Weights of a small GPT-style language model, trained from scratch on English Wikipedia: width 256, 3214 steps.
MLP neurons of a small language model. Each row is named by its layer, matrix (gate and up: input weights) and neuron, and shows model dimensions 16-143. Each number is 500 + 40 x the weight over its row's rms, rounded and kept within 0 to 999. Numbers have three digits each. A neuron's up and down rows have the sign that makes its largest values positive.
After each neuron's rows, "fires on" lists the tokens most often at its 100 highest values on Wikipedia text that the model never trained on.

L7.gate198:523458519542519499509540542493495434527479486434518483504530480517460514471546450476515480461526509477565475562460509499503479478467482489526450521494525461424436524437502511468449546514495528489546494555554538568507516508576564496564419471419482446521500496485409487500491506529496442472444511471517462530536512461503443495586512621538533534503527540575519456484482491496504454486474
L7.up198:534532421447463496516511557477472475517404533478526449521537544515501455512494596468489469507512495508495505538504507522501537538467484511485543466532389449514548546499516503494536486469534480460557486458482506521468611450466505471442527503516513495519460537485578540577504552497467493473530507510542509472502520487525476470578615577524500521489551468550486482440469548536453580599449
fires on: " stud", " World", " Christ", " Con", "ian", " Red"

L7.gate33:550492526517406567482465541517546480576502532519580536497535560461489515498462503488490513465456534411588462533536407553524492460516420515557465482470469496494553457467574478558490502523459484524482467532476494481483520502512503489539468551527496516485524548494441448427501582489508482539481580488555550474571473483494445412445489590484487555519514537522533454486449551530475419507546
L7.up33:531507541459488566440476498525479532448525507529496492497514396439456517460481473460415457486542457485498472511567474464481537504575555541461540547500463506424553457463585493522529490509524556493531505500480504450499499487507509473541447493451519484490451531533556552409495534517488464545517529446452552542516595546516470570446507499529486523416513443484509589428496487489461472480442
fires on: " M", "M", "A", " Ch", " m", " ch"

L5.gate274:504543517474491535434467446487504566498535384528443461462474579442533540369510450496490486501476471479485485509539506457453454538489532507538508524550436484546502529562527442503463583546535443545498507431487535531485502525460528509540517503535530522506540472501506400501483462499606549515455419514451637493477483493509546550483537518571461526551493634498481537509450509516572467493536
L5.up274:537520536486578532453487533484481496460551576541519455552454517523475446488471458496453504488524444512488477488516502407516455485491502424410508492434447527509521491460565535514509496481534554572511494447508532471470510534456473582473395510466510536527525469503482596517516520567508534527487506564492572477474446520572491467523471478459514514471550583510498489459495509548544533516504
fires on: " Ch", " ch", " %", "Ch"

L5.gate154:478500514521522436490401526525516428522497563476515490492484530495530553568502417496494511516558491525528481534528575511525468487481510464520540478528539405477519498474514453575495534469555531528530503480567536515539513496472449540409489506452483492485439532549471407547492493525539488483498464578551519483482488433460479411524577520495580454437503497486530478502475514490634483484524
L5.up154:511532523462470490497493571510567482536512527433523443446491454453467485541473512485517504473473545513525385500576517464461489486516539449551462422529508527477473486418494509469474531474505456532467469509433504415481556414510479488461555522498512422497446519508588497521471478465496512579492504499520544436499504439510451515532553510500497514503564526562513466532470506554479515466516
fires on: " V", "V", "ov"

L7.gate473:499435497429489488448482452484539479575457548451478455512558512516488467447438611525590508527514461400515462572459448597485519461457518485522419480441446517453532567491498440446448481516515451500498430543456519525478517513500473525474510513502520473489475448398478446468557527497482497497492442451539482432441490557454457502462491527511526567498476492492500481466466504537524518485492
L7.up473:500482507512540543440457518521425517506556467446523483372515504504586510535503557499550517478491525413487515546520511429486506544563482447545472476479526447495497485480469513519539491458468418496494439424432480516422604486500445468495450451502575476494530457518473577488465563501518543511512494481488544445468528517540504512540464511479497529482459467478564576446460578473516497514499
fires on: " C", " c", "av"

L7.gate244:455439540501506430464472537524479530510426425473568551446581521505497520474508508541521523492544504447496461527484573543506569436452521525477455507457504464494520529466471475484551475490483512506524464466573596546468469456528492515436488478524565589555524500511517558535470505611494561572481479496466515501423454445527453532469541493513527501510501473505475534548462498496502523561534
L7.up244:459521516573529482444448465477464510502580467505505513578515472516588473552451496501484470534517527483584425490434518483523517474527503502543545431556506529526544520421470495441549534475468442499514504503457450492483504490500423514445489505510511504453413468531532411471463466451469522438448466479434574477466460483545394460456502552450527520448575508541476486488470510506497489491482
fires on: " V", " mod", "V", "as", " Ang"

L3.gate279:490506451544423589464562489493406491535470489437521550424475527524541609549532576436461568498546471538497427475491530476505390465496510570518461510499576492493470482569466554550563505517539426504498501514464480477539507561459466533498509534508438463509500530528550551465454530538471519450463470498480482522466526504525562473412503478502467524497491473513451493428474488522515548534482
L3.up279:478477435462478523536554566579480489547463597493505435412440481462541524469453492471546588508473501565423488491500447420488488469536449457514461579529545577519480516580513543523475422477460552493448538523460503453415503517481448447539478565536484465459525459508545449518502507504499530501477491506541577480501473455558528505504440561492515571420492514512494440493508527530482504575561
fires on: ")\n", "v", "l", "ut"

L2.gate167:481471501466543505494461458418457419518517511526523542489483512466470502519465533478481503577464472501480477505510451539604447538471499427500540479587529489435489451444450465503508562472522501564501442513544448550495465534493371443546451472491498445567620486560461503506538512501495562529478465470449428510506569537529497464457478487481520385576502486508535534522432450488516578484490
L2.up167:436512474516466500464453538575532462519487528489494512509514562541575585536512438489489477565464574453516460510556460461537522527527492523527488503607523523542454538497506447525537583495523487511515479513492532585433549503524485503525510472500572482459530464513521481537501546445496490573440428536527486472545519483531528538519527442433471470479528463479481550529572556515459526455519
fires on: " Sh", " Is", " Sch", " Sal", " Har"

L7.gate370:506479472509518502532483496472525525546476480585491543485427508483386479550484570551526518483459378486562498491517421478542555503518474582482494520502498522455448464483535430506488537434540428510464479524521515540510522500472435519506458553435461478477521531456516463606541518506452504491451502480483391433559573464527534581460533442540500469455481481441528483529437516518499496470467
L7.up370:456485511518443493541467431484521507509480428472412531476551560484472518499451460524509451526517449536578506568490476480496472501466461472448565496492479507455505523527523493388528449527568386481549511506486530612542490480579491446537463481455475448537449486437461485540492474554424494498485502549498511465482478497571472525468515408520593535548526508480448444456573504475552434462545
fires on: " J", " Mc", " R", " P", " C", " B"

L7.gate56:511465496571480514559453518587515513575508519476435507543523460495507548538605492461559496474549493508484508442464524499536515484468513478493540541501442509529487511548443483420497506485496533452480567506465484411499544451473548441560453540572486470531570505458503482474476465498561477556491516505534477482455454535570486455484450442529475507508475477513476450514506544435519529445511
L7.up56:558496523508528481487509531572487522570486505490477536461463495466451601515548476500529527474488499559538458504478498597571476495401502536481547519494528420549487470508475476488457455603543571459463542432447459461469469453544546504488471545569457457560552498404541497461529461470521446508530519503509444474553471492510527489512527486542514484515489484537518456519525560585526506425523
fires on: " by", " /", " \"", " act", ").", ")\n"

L2.gate27:507550501496527538533528505458502491468467485608521515466594494490516461514547497485424522538462419440505510487511473500532539568510408470589499505563467495507562496507526496451447503461501522509515526498517580532563572491447529502612464476453535497522502482564447545442522452469516519509535503546506512466472590452513536459471539544459510525515462505531520500454440460491490459530479
L2.up27:501522473428536482478462468495462573464554472510466499471560547530427471493487565510539448497538481510481483535561477490519538457462502494506557528490508483567514484549471541577522540445434516533472509537565450419521542485548503513523544459561527442515482553633504512535496529489495521530501502473514523510476459494474497519543471510541532517532506590511476442466533484457516528523522
fires on: " Ju", " En", " Germany", " App", "|---|---", " hold"

L7.gate37:447422471532458501514525584561477580504521603464555521411519536503533536529519439554497513489480511521569473462489543555567545461482532435511395461509544537504533469453560517441488503521450477473506527523441516539430581421467508422595440506522526466441485476486530489506516553523552501511524494575528539513521498472505560476565553475528566534405467501519533509538490512474490518515457
L7.up37:528519493467482551505515495461422535473495501494479529492484463492546505470445468542518532465510511526452603445486535571501483490478585473482483485540474502600477444440533526417496497401507467465494519443494529547470492443466471545491522488561514480519481493516532460496473484533549553495483477525513523463489529524506544476490532486507608486479530471561506502579414484458531450527510
fires on: " G", " l", " w", " L", " Kingdom"

L7.gate18:530558600510452565525562548482457524495472489486520456530493506508497469504514571475490524455484481469553459529510520524516543539473499519486426466518460498521483601507499478556441540481491493502499559535443470457567515489522496534440469527538564425478436433504526481485506540574446460502475501471460558517558543576549411501531467527555550493478464466504482483475521547492477521586446
L7.up18:502536488464558470553441522480458442526486538494539402562478423515508491482480452487565476544499520367564546535507529477471524482486503531537517520528532622529475501516540459497537557547450530491515465546461484533516449525546516460527477449522516494525546487488424507525505452500406465500523522483461435478480490548530425530453468524502516496485559468509529457500501513519472554456496
fires on: " O", " Mar", " E", " tra"

L2.gate237:560483554574476549491456467510442548567505535536443483539512515499516551509442492551469539478462469440579499497478454489587471507485488425498517476526438476393487489453494475498458551451465483494480463457456516507450517489539468444518549482571514434505480519543480459459498456596432472551436503491557484531543535568560460511534504484497461568495471513513471476560468543497483533521466
L2.up237:495503482469533503476460451447463501503451477440486539453513422441488592493537513491520475496498569492484515567505484535477437515495538463510485479540412486471444503524470565510450533464545473556496513435488514485425542473517398431583459494522411439548474529586439451483485488539456487511483531474498432509506533549482462479557507536514571507475499538504505490509390496477555592502519
fires on: " C", " D", " G"

L2.gate134:520495484426446529547467529484526526538489447533513425486544539531497463500516455515522550507501460482492476467467528485589459471508515492509496469522482534457463496445556549535527536455478514523511508389464557536561524532567559489524453465482554477492436532503538547455495490566519470554444558511554467516528457530560470480488576439509472417533436517491450447497495450499542436531545
L2.up134:572513487558500541510483512525481465572544483469526488529452488572437534466537548476482517494575489509476503455509470459535388539544479490514520512430425498510521558414463495454448547476480551555501533504525463429547610526514470511564567428498495506479536483540533568511510424524454483506512457485439546515519472586477493510469607525544456511488460546496425435573459539502524503461518
fires on: " would", " Total", " could", " D", "und"

L3.gate336:565505491446472518453446462533454548488550425446516514533486576487449501512540489465484511550476524530516464492436528460532523495507554476485465490460544461464527466532517508522507530531475561584484470514488521532476509511503518502490503470555517498499423501528489464556459575468578552520468496492490495520429485476495491439599462436587536413435507391537502602483526547558500541554545
L3.up336:528521509472542511548527533496464519485475464516530521528478347499488511418448549453469502456455461491517509450569544525491443512444534510517552489503482394544517497468439506511488472527469481540497462495516495524533576487482503485488450467452526480458532526564509481510459441435543497465563477574420536529495474535549482516485470471515492507469469524492464459552510465515489516467552
fires on: ".", ").", ";", " ne", "\"."

L9.gate81:482531527446521538508514398425424481526470523515481490535538545519422513473527502467577460483488518505527519473510539478491554486502553483512496498481550411572472552562447530428482436507472478509456458495457521509478512469427408491574406439401494475487552526500498484505533584519512560469462465460436511467460480447456486492494525641531524500531482514427456560497486465493590451518482
L9.up81:476508476470513526507461442476536488555522452491547558516526519462505452470481443477580487527530547481513500503532546473512504466527474491511526523446475411585531552499513494457581481490464549513520520576490460543471534503558490485523531428511472453479533488528470508504522484551552514468451420404488501505519496493506492418479481472526563437493458490571472513492491487565474502470459
fires on: " John", "an", " David", " Sam", " Robert", " Dan"

L2.gate427:501432549497510517514563463450504547534567499522491520533525542541474527551533503478478504483490478515541537527536476418491457507469533427505517582508450525529533572465487528505472482500449519508520465491487510571573512562572503493541469513524488370506503438556495524521477524438552446440462458439482506531525483515466485428568500555577508477502543449501434493532463506456589477514506
L2.up427:508452488512510459554519530523555529493494511474517519497495518586466521552584492482513572474451494528522462568511492552492526499477538490507512552505502571508473522539416557535390446554406553471474485456458472469491558523524559425496485530518487429541514498464472452512421517487522537557455444431548480504471504478459456420541495526581589487513517503520493476509526553507534507473503
fires on: "–", " General", "mp", "ipp", "a", "."

L3.gate288:462493510514511454533553481541424537478492514515449422501533545507487505424431541457450495509491493477513487435512503491534527437523481486484511537553447532492526527501528543553463487551490488524447575500501519461489497440472429536453514511491445450527521469511483483553485494415464489535523528545543407446544418557435563492454505473548474442463435594506505531511615433499427446468531
L3.up288:534460531497545465462557500524483527510544566510500467471447510534539552479453551502453498548488448508515465480496520581511520545488498497437488490498426492514413527473529487525508502524532543531505463473548462481478448511511444499524497380564465462558504511480462461564530499459526508551479487540615468523512414454488610418522434494482502487453489494526489445427503470464469567531496
fires on: " De", " de", " camp", " Te", " Cor"

L2.gate147:563482477501533475482451474534527486480545453488540553557409474503495529370488543532451512482476589459549511491457620531513429487525468469466453508456495543514490469568502562488472490489542504530461492521499482455495539527511471533505431500555474476517558518555548395515471586428555559511530519514438524531502477473510518437560470452499449481554558478504515511553470505585485537448469
L2.up147:600472578487544526509545474489482487518480465434452523498442577540575475462489474443465492431529456488489491482542532451531501436434497417442435497440462528491498483538504514502439523555485530420481455473468403510535480529487524498510450497508443525490561500481538446517501482411510554515446440444469459519446503462500535521518441493516480471467503491489510557579432499524469484479516
fires on: ".\n", ").", ".\"", ".", "\".", ";"

L7.gate19:545522466548511488485507434553536486420467489462522472447469487517470424594478527528463542501565508408500547504504446368558488452506515468455541546538494433471473540485539494512430540518526468488567504510452501547435470543440429459521457528504516524537500499519503520507502488477463515484583510562475474516521553473547559472528497519430544464513455438454455466510531506579491444522491
L7.up19:454453460491505514514491553504431559528483490503488484504490512498574535515503515554515568524567542517540505439505518443431477489571579536459465471491476452494429457481545478491499566528551469586515508499488537489542497436476480469475519506486471486494546555607505450532500498483442504510513460436577509533561523484458508397514513486506516506440538544505545432438489571485543557496580
fires on: " M", " C", " Is", "s", " Val", "ic"

L5.gate210:542537541526526490548529473511520506449537491488552534503483413459434522385500573546423479439463509475520537442454479527501515545494492504491514511449431526466541481539486513550469529537468538447451533526483572522462486476569494511414468487517476538473514462473446515516503512544519514505547493477502532480522505523481462457541538426542482459496509559517512476456496486584524532525483
L5.up210:542547565481553487601585455423520513473534527530536547505448483508533485458477567471457472494461538522517518485451484549523482496463476519514468465436468498485526416569553512557473508528397541443526488567494460541510411469552444508534419527512504505559461432472454472534539492555516422512495495507538491491481508510489529511474544469534479519448483571531535466425570458557522543518504
fires on: "\"", " de", " of", " De", " in"

L9.gate135:446543632542495491503539433438508563521532494487405493556467521471469468421495491482570541493390414483501530480470515556463511506501506527550485538489530550516529507456547486462506468482536492455498523408442453507518574489536482535550585586565566439525442510463511522520534432554511517513473492499507441486468532499576487582533498496463562529534492497522476548516483599520569439521514
L9.up135:499528475544495461476441507478423428500480506470581483511538503514414573505490508544530501532468524521516546469530463507541482453567514560481507526524529583507436492466526510521553550524488475508434474453534426487448486517531470547460464500568500429541456500523423500513568502504545551505472498431523501522446524518530579557543522475528486464518521532493508529510431516546523439492487
fires on: " E", " Re", " O", " Bra", " H"

L5.gate306:495454515498497478543516491511520447427543491465490520483519507460502506527445460451523564519531470547460469485549478488534529452451548475518497500590508497474482494452523457510536458572451520498515462507543522487610484481463496508489487495565565488426548478554535466500476509531479453488510488533508488591562488520480539467501471530524469457552580515541523480526561522522554513479399
L5.up306:432539496508502518459537484537545473501555484492500431508499477541483572515498516499499487531509517568548487459542494531544515542537501475605539488512539498495493517512548515466495501485454531483570468530582513519607511462478557454518474445462489498431575493513420554551489566480479435443553509504483476565566497540492461415479582488500546550505458503481533501561498521549512530475516
fires on: " United", " program", " act", "ater", "0", " Q"

L9.gate345:582472467561492503519471449557513483542511533455569455479587456442442446474435561482440498451448479515496563564488498531478489565551464511416471567473440491521504453445501477493497512515531463473465510464540454604501486533525594462495431436508444485494483422488567545491464502585474537468505463491510500448548539400553431514490508557482490500525563493538537539496507465491488469522500
L9.up345:476535479526491502506471479538446497456500586472539540553539504367549516452487474544508457450542524472512445530523502452523556502490531474484463469524528448395528544510491568469527524502527567516475512599413515487439501507441463413372480543558565497527489538466524496554449514443525501448477503545523559482475476563475450458489544519525481446494530497474485487508478469469450495453527
fires on: "R", " r", "omb", "L", " cl", "ilitary"

L7.gate96:453503479504536543454509413471482493521409496608550553504548451455475435478517425541460514441421577445542540508521496457503499478479506513509483532594450470536452461526490500562548575562521447494498504532539495537501482502553437497490470509505503491511500484456544508432540491469541497398472452550480517511487468422509486497483496480564487446488539498505519455482456575496493490530477
L7.up96:559441434483484488466571601535500550496554513514530437429487480453440494471458463475493485512484470454506490520531509462473478465567469468463509439554484483544510422571469475518568602515452510569553494544495476515462567465541521482466491538519526492501506433562561495523512511519476454537485498512505505528438453438486418520546482487523494441557517558574521539430553532520488532487485
fires on: " Ch", " ch", "Ch", " ass"

L7.gate443:523490472525472546395529498503483489498496463569529457479500461484454560548626485486502581492546503578518534517512563539521446520539485462478485556518534515592484470522473540515496490494512492517452499460442471429478475504504510465442430520536499493503442469501517521439449496537555495556530458467489506452485428439515534486523553487515448514465487480496557459533507522498529502431444
L7.up443:541445466433456455433569499476526469507486568471541456523499424503479541530541461524485542501521524508483470520482502537496452479526473443522488548478492531579491499418493556478490484521494489496428514511458466511435455501540431483473481558527493545518423428431529483435502542497530485565528531541544512508470533471517518526509472538478507557511518502538469510511548627452607535474461
fires on: ")\n", "\n", ".\n"

L2.gate112:500498413504487483527493468511440495512588464521423474463511548498593484499502450515456549543516437545564487433513443454523528424493509434545534531550519492572549463517482476469522508451440527489510535518481540545507476492482459547453487541549477505539539487506445454563524480483507492509448484558436520526473548529459508421455505473559451515449555516461545410427534498513507526508547
L2.up112:454486387507518474542471475508455512549530490444461498509528537469528519396520503533508549477452449516529439384557475542493506469558523496540494489599557503541503492491430524467402479491479543521526456551473573533542449441512475530445554575500530486508531497516465512485501493531530457544522488548491515519494540516486552481501517466521485493476474588456509494501502525449540547445513
fires on: " United", " U", "0", " X"

L2.gate52:406485531511478562536481485547497498500514464491458472493410472475461554528539525533472425476490504505525513529445468536589508568493446487474550482456596529489479460504530501483474547501505482557490545544460590540558468511507466517532507506472537531511497523513437446494443457422584533544509449526567531484514519532517512438470469456510518495512455437487541488457490491552495525562461
L2.up52:486526511505570465456530590490492462467582508527511495513461476528431492501509549523507463433416513545504513484518525414467479501510461514529509510496473483492480479517508518524466535549532538565447500471436562476525485513584402505542486451499491482525501487501466544519425491482504522565519544549554607492566516449531512482577522460489529547496481498505455476416439536463474515520513
fires on: " well", " For", "ues", "overn", "pen", " appear"

L7.gate453:490530547499442543449535572506512528544443493552478520519453501549474476508495521504520569542525572508502476487531505479562458543540511527505431488544545570493462484480499448426451519474473458500614490472529515514525579529509466479495512510422535540465464473479398485533458493507531540576483447455517540550543572485524504522517496430497479501502474447435483479525485457509474537499486
L7.up453:541448492525531518535461455511480504465475526412499400571568442471465536465450459545508461535540499473511480514519556497472524487510463496638527535459520509509426516452528491506513535515500483462547482515515492549486470554584438548482554547571515482515430433542540490532532560437542448494491477488418478534544565539573519529508510517458555534519563495530524431465546469497587494487494
fires on: " P", " Sp", " S", " (", " M"

L3.gate409:566566462436474459485493481436496452539470531487525457524452451534485557524499549466529528513497494459472472565475483475538503534473563465534588464442497501485508518459542496477488511507501512576489476471542494474518542538535441418491546517511479457562515423518531532550497494467497509500580474512489475568522514545558474356510549437541457528462481510469507534543497437515553585496552
L3.up409:522466509484498472421428502475477495485495515497533479487468505480528511470480427511491506462526537491525530501493442546537475478487590441585462508521548531441443474480525455460493501463525532554485432558479478561500472536493453514467519550564471459396515476549540540471452479474495450571428568542497449444502503443569460514492506511516412496534474498489544479470514489434510563504483
fires on: " Sh", " Ne", " Kh", " Har", " Th", " U"

L3.gate418:514453483446529533519561468505481505432475456497408477581513499506496432521473482506430577529512502497541524482444510461568501484474492489528429509478507540495574423506500533487509584537464495578461471536469400532506540526486526570471419493521464570502525541501553473449505516435519470592538483557497505510469500472491524561583453474477476404511485438476499499552444484588460440530561
L3.up418:524520461462527530511577482524479530469477519500599554458548516546574436451479466493359571433486485529510512440492504537529508436455440441507478422530504422469509517511425472531493533534435484519449400505452494487535503537568494484424455544493511560475544488517457478531516491410483581593516471558527491575502483537529447487527435506474492486479513509492526570533534463481493537465533
fires on: ".", ".\n", ")."

L5.gate97:491482543521535533479557509490516488480523482452455523476531491564547512522495511533555568548529437460519514502475488476559513484459449524528434467496527432512491505510579527477541542599443473526479541522458478480499494580429528480492506475507479511537463521460471482488580477496545472400542551458536444408468566504484515475558507466467482507479483527422444497528458454523568511433539
L5.up97:442571483516450537560434528547473506449542511477521493478501448521418497594545521492468461468481524577448463495469572454494480437532507486443515488544532522546504561490486454542452502523554468425505525505517471530434554490542518506480502498506509523467506580498505432452550489503468593436504503502461511471464547543491497438476467489552451515575519451463544450545440449555444437452560
fires on: " near", "9", " said", " August", " since", " along"

L5.gate272:462537514557498540532486531518523475532518533479459511426478525457455455523410504488528502517484490521531508511510446528543521455505547535451475507516533467525471452508536539522491494474495446511419410505477502545475511475518485497504515511489545524526566491479440504479483474483471528511464533444514471420559545499428453493492433574529558511545487505482535448547487449427551544456590
L5.up272:519485426510461461466456486483521480584481488543524495463479491498536385492522461552462542441553489451534506481529505463534487506455486456503479475528453478458523476496490476526503458557464511571455511486541537525447433549484472486531521434495492487468537566455442526498567473506447452483485530567485473545524480526590439427508462551485569569443490531504501500436510481602523474498479
fires on: "P", " P", "p", " imp", "-p"

L3.gate114:500533502451546497531511489541480531513482456460494509508455497508488483525544414429406562569557491506486516471537508517577439476474525490496488400592534505499474437514503443476515486467456528436469523527490475486509533489519450535471576497499498463445514529425453541562438534484508525449467498519523494520496404507425485456557507467493489555389496480503519500470474473599491408476604
L3.up114:538474555502445437486430494429539489451525525475552515496493433463416487575477468467476537468406474506456593486556480462456477479508500477470506457546462528454480521470510504463451519552524489524520438491527511475508526472494486519460541484465473482500488482502446451483456479521482455518503498460435442486513493519512534447568533571516541538525520491515481450483519482552509512515510
fires on: "in", "an", "ang", "M", " March", " period"

L3.gate349:517513563481471505472567524584531550557490492491467496517590479437534586530516497548478461501457498406487528462566496483512543576486507418435510531552523496454468523543463439484450562541484490500533462482464478504413503450541477422548524517494545487506485491508511451464534434483507521499399488505476515525461459523503461511500513482488500517430474475462492537463448471452470518414516
L3.up349:521491534496451488513463486556551569438494539426521507474546453477530582451494479494433525524416511494456458399513470472486477472485453495580532480596496498435572486519492452508448554487492449505547484486453422557481491465492451461518465521473526416525488568530571504462492494534537470457378435491536426574533491499512479511493499479517499524501491539435503481595552504427527532511534
fires on: " C", " K", " J", " P", " M", " B"

L3.gate495:551489562563512544525515450439384461476503518522509535517518521450451537454562458560492502466459499514530508539448558507493454454501554519509515438496527495552513445547503529513484441404566511543507532435524529435536514475521447503476479541505483524557560498517464517504505474453575562534531556502499529468459522560462606421523521468478460535535499494400530459506507450527479496466537
L3.up495:533509477531517508443456454464479443489505496572585464507477503438575408505538462503417474566493501469490512494506524564503456507549546492506502504515528511509514484474508505525512478527428431458474607494466600506499433526443442457420531516552556609524522507481467498506421545518457495492509478452487453532580487542565532449523503553503503526510573481418530515506515547559529503485468
fires on: " (", "\n"

L7.gate26:492556548535484485500552538471397372396522493505479504540480418483468552486526476512535436542474533466479492496496558462488531517453472487449528488556577491506468533483485481492510538498445484477579553506516511517552485501517431491541561519575449552551440530509516512516452470515497543553462518499544466515459508499511505492549511517480463499446549526498420505489535477478540514509499
L7.up26:504539488508554480468483567548458448525458460493537496470466485461489523492484559559548418492464459513600516453463384470488553507500488556503524538519520529460435478508519506481545557478500545514496495492506473536512558547492477531468419484459543493524470505525475429546577468527561521527523548534482550468459473468436540427550527538536527440425492546539509455462454519548519519468505
fires on: "-", " fl", ":", " Fran", " R", "iam"

L5.gate419:512515519496482531558476448570467520451496493568454471494533512519517395462563564503563461499540528469511517546548521501524526453477517515526457445466534463554500498563464451473433468505531433492495531519470582460500544523455523501496479496478484517502528537553495462559506504529581478533433569460488463495492539579522474527516423484530519522578476533494429491547534498488578441452521
L5.up419:426476486479498517508492397428499540505565476478502531481505524535470513554448538396498474485458434553515478506508569524430480513517590515452492546487507545496472461513510557490559482469484375541443548578509479513470458457571464566459462452485493542551504520507466460483525466492503534517473522488451515477435485434485421537417506477468575508512497473482495493537473508516522519473524
fires on: " David", "op", " near", " John", "an", " Pat"

L3.gate239:495516474538494532444531443519413561552496538531518495486467542457452509473496526561524501474497523471530507487493525470495470551454503486436618417501464502509509502499560516492550536546529548528473477556493479554590528440390508452497483525447483480535533517543465501469530452480572434567492540448465500518473518506505497457491501462436499450511534520495446581508560528490496552481506
L3.up239:533467452524507445517472465569471540472463475471499463494590540489485489528547478515464491492500522437505484482449516507520454545434449507495518476505531590519443571577636549488516519529477439507502463470485606491518502494543512428546479599501506517570484466501483540454493485528593494514530555541505480492530442473461479453532406504553506490548497531531479479460548442581551480449502
fires on: " head", " Jos", " Ed", " At", "-l"

L2.gate117:522494470513415559487427508474456445487511510490603527513537518476591552467575482523565443449546501477558580559474535520476497458504485446480489452539438534412507459467493509436468514509439603507488491464515508535499491499484480466481479479520568466486394507439511533533605541539473486588528493599455518556386543519475525496471504485468436491499463503510453509448536518489529522548511
L2.up117:513486509496492411521479431525501521510600485500437557513441475448444535509556512521472450517534513432530473546478473491562493469402506450516589506484478484490534423489465531506539530514553525466522434549569582543508420548541507518508438545499508510503442496433489545437516473514528506508515517488458499559549465490557468512453517461522505568474495537464469454494476446529470527491535
fires on: " Mar", " Fran", " col", " un", "ab", " Russ"

L9.gate163:517518490524474474538483463509469521478458598441493440490551529532464494474501485527493526508526485514439492431599557426495474448512535509481432436490511551448521469491506572429501539522482494541533435496490477538492450475575477453437499492517483582452530490512542498488444445490499565437497483514514550541603549477511493559473483449504520511536504510396513434509477483450433478460552
L9.up163:566542512573524457496471425514538550427520497552440481531488549558524502532512523478530483527478573563499552508530487532530552546429461521441528548566581440508500522558534484484428414495479479537560488452498500514482468484564582549519506488502441523528451466408521468476489479520585494543525527482463468542497536449536494424527467504495463579421441540468526483504530507483498491520538
fires on: " –", ",", " and", " l", " was", " series"

L7.gate283:512508541468514522515476531514395467451479483610498430556488441528461454525554435505490516515536429524544424500528497485528436426515499526443527609472508526548551523478595447492563470444515529537499502486573518556491525537517510523465501510456513480515482482542459515522516547533503449490480485539494474433459491453495464472486487512452535493496507499445528491444556529516509503471553
L7.up283:477472534554533502514522535545469486477450556457448474474554494557454483528494547491515504432494450531515474495470443568481422507576516481552430519501509520575487521558505452540477513533509484506489529519456522475522551545442479511462512467442479451509440511533447537552512446444485503504525489549499469521493480475456498559494419490513409461491472510523557487580469526499541519501517
fires on: " (", ",", " medal", " and"

L3.gate357:506509563474498518506516538536484539477570544564477540532524500423525433498552511523514484448585490546469499476544518566470513455531557456556502562531547491494480539454490481477525475500524397495532516514508516429438474498520465509394533464570511514414518472528474460541491454482502540513543409513559485510513485481443512398558450481519503486519555411487562463493457492485521467521534
L3.up357:477495451541511551494476492468513549505549544504544485528513589534533539508468500543523471494461481485458534554468512453466512585553529533476567410478481513475546504548566455537508448479465521476544574506512504470507486489450518480482477547477588467494491379415538507540439519521441550437569516499482516493556536549525486501546526511498481498533451467478499561502496405510456589579557
fires on: " city", " prov", " town", " district", " station", " Park"

L5.gate91:520535596480482506542463504493512471533523566447548473499512511493496507511549485468516467458485483516487490488496512413418475597467497531502503423472421461518469473536461516391457540518396545539590528492464485449511468512470467540452556463477502485551466514495488516548539570572504520497536588525453475450487527537453484557436465432563484466577544512545494472458488501547575513511493
L5.up91:472496539504525524526535488412501511456527542497522479481523546506545485524450490524386504520462562551486472504460499472582491501443530497517469548454518483485496466495475517493461541536510544502527499519459596445465500462480481493452487489507543460575520445561564497552523533536465470482475508538531532545483438529593475564434498417506483397474504511468517452535535450538491501573522
fires on: " This", " began", " took", "ack", " could", " start"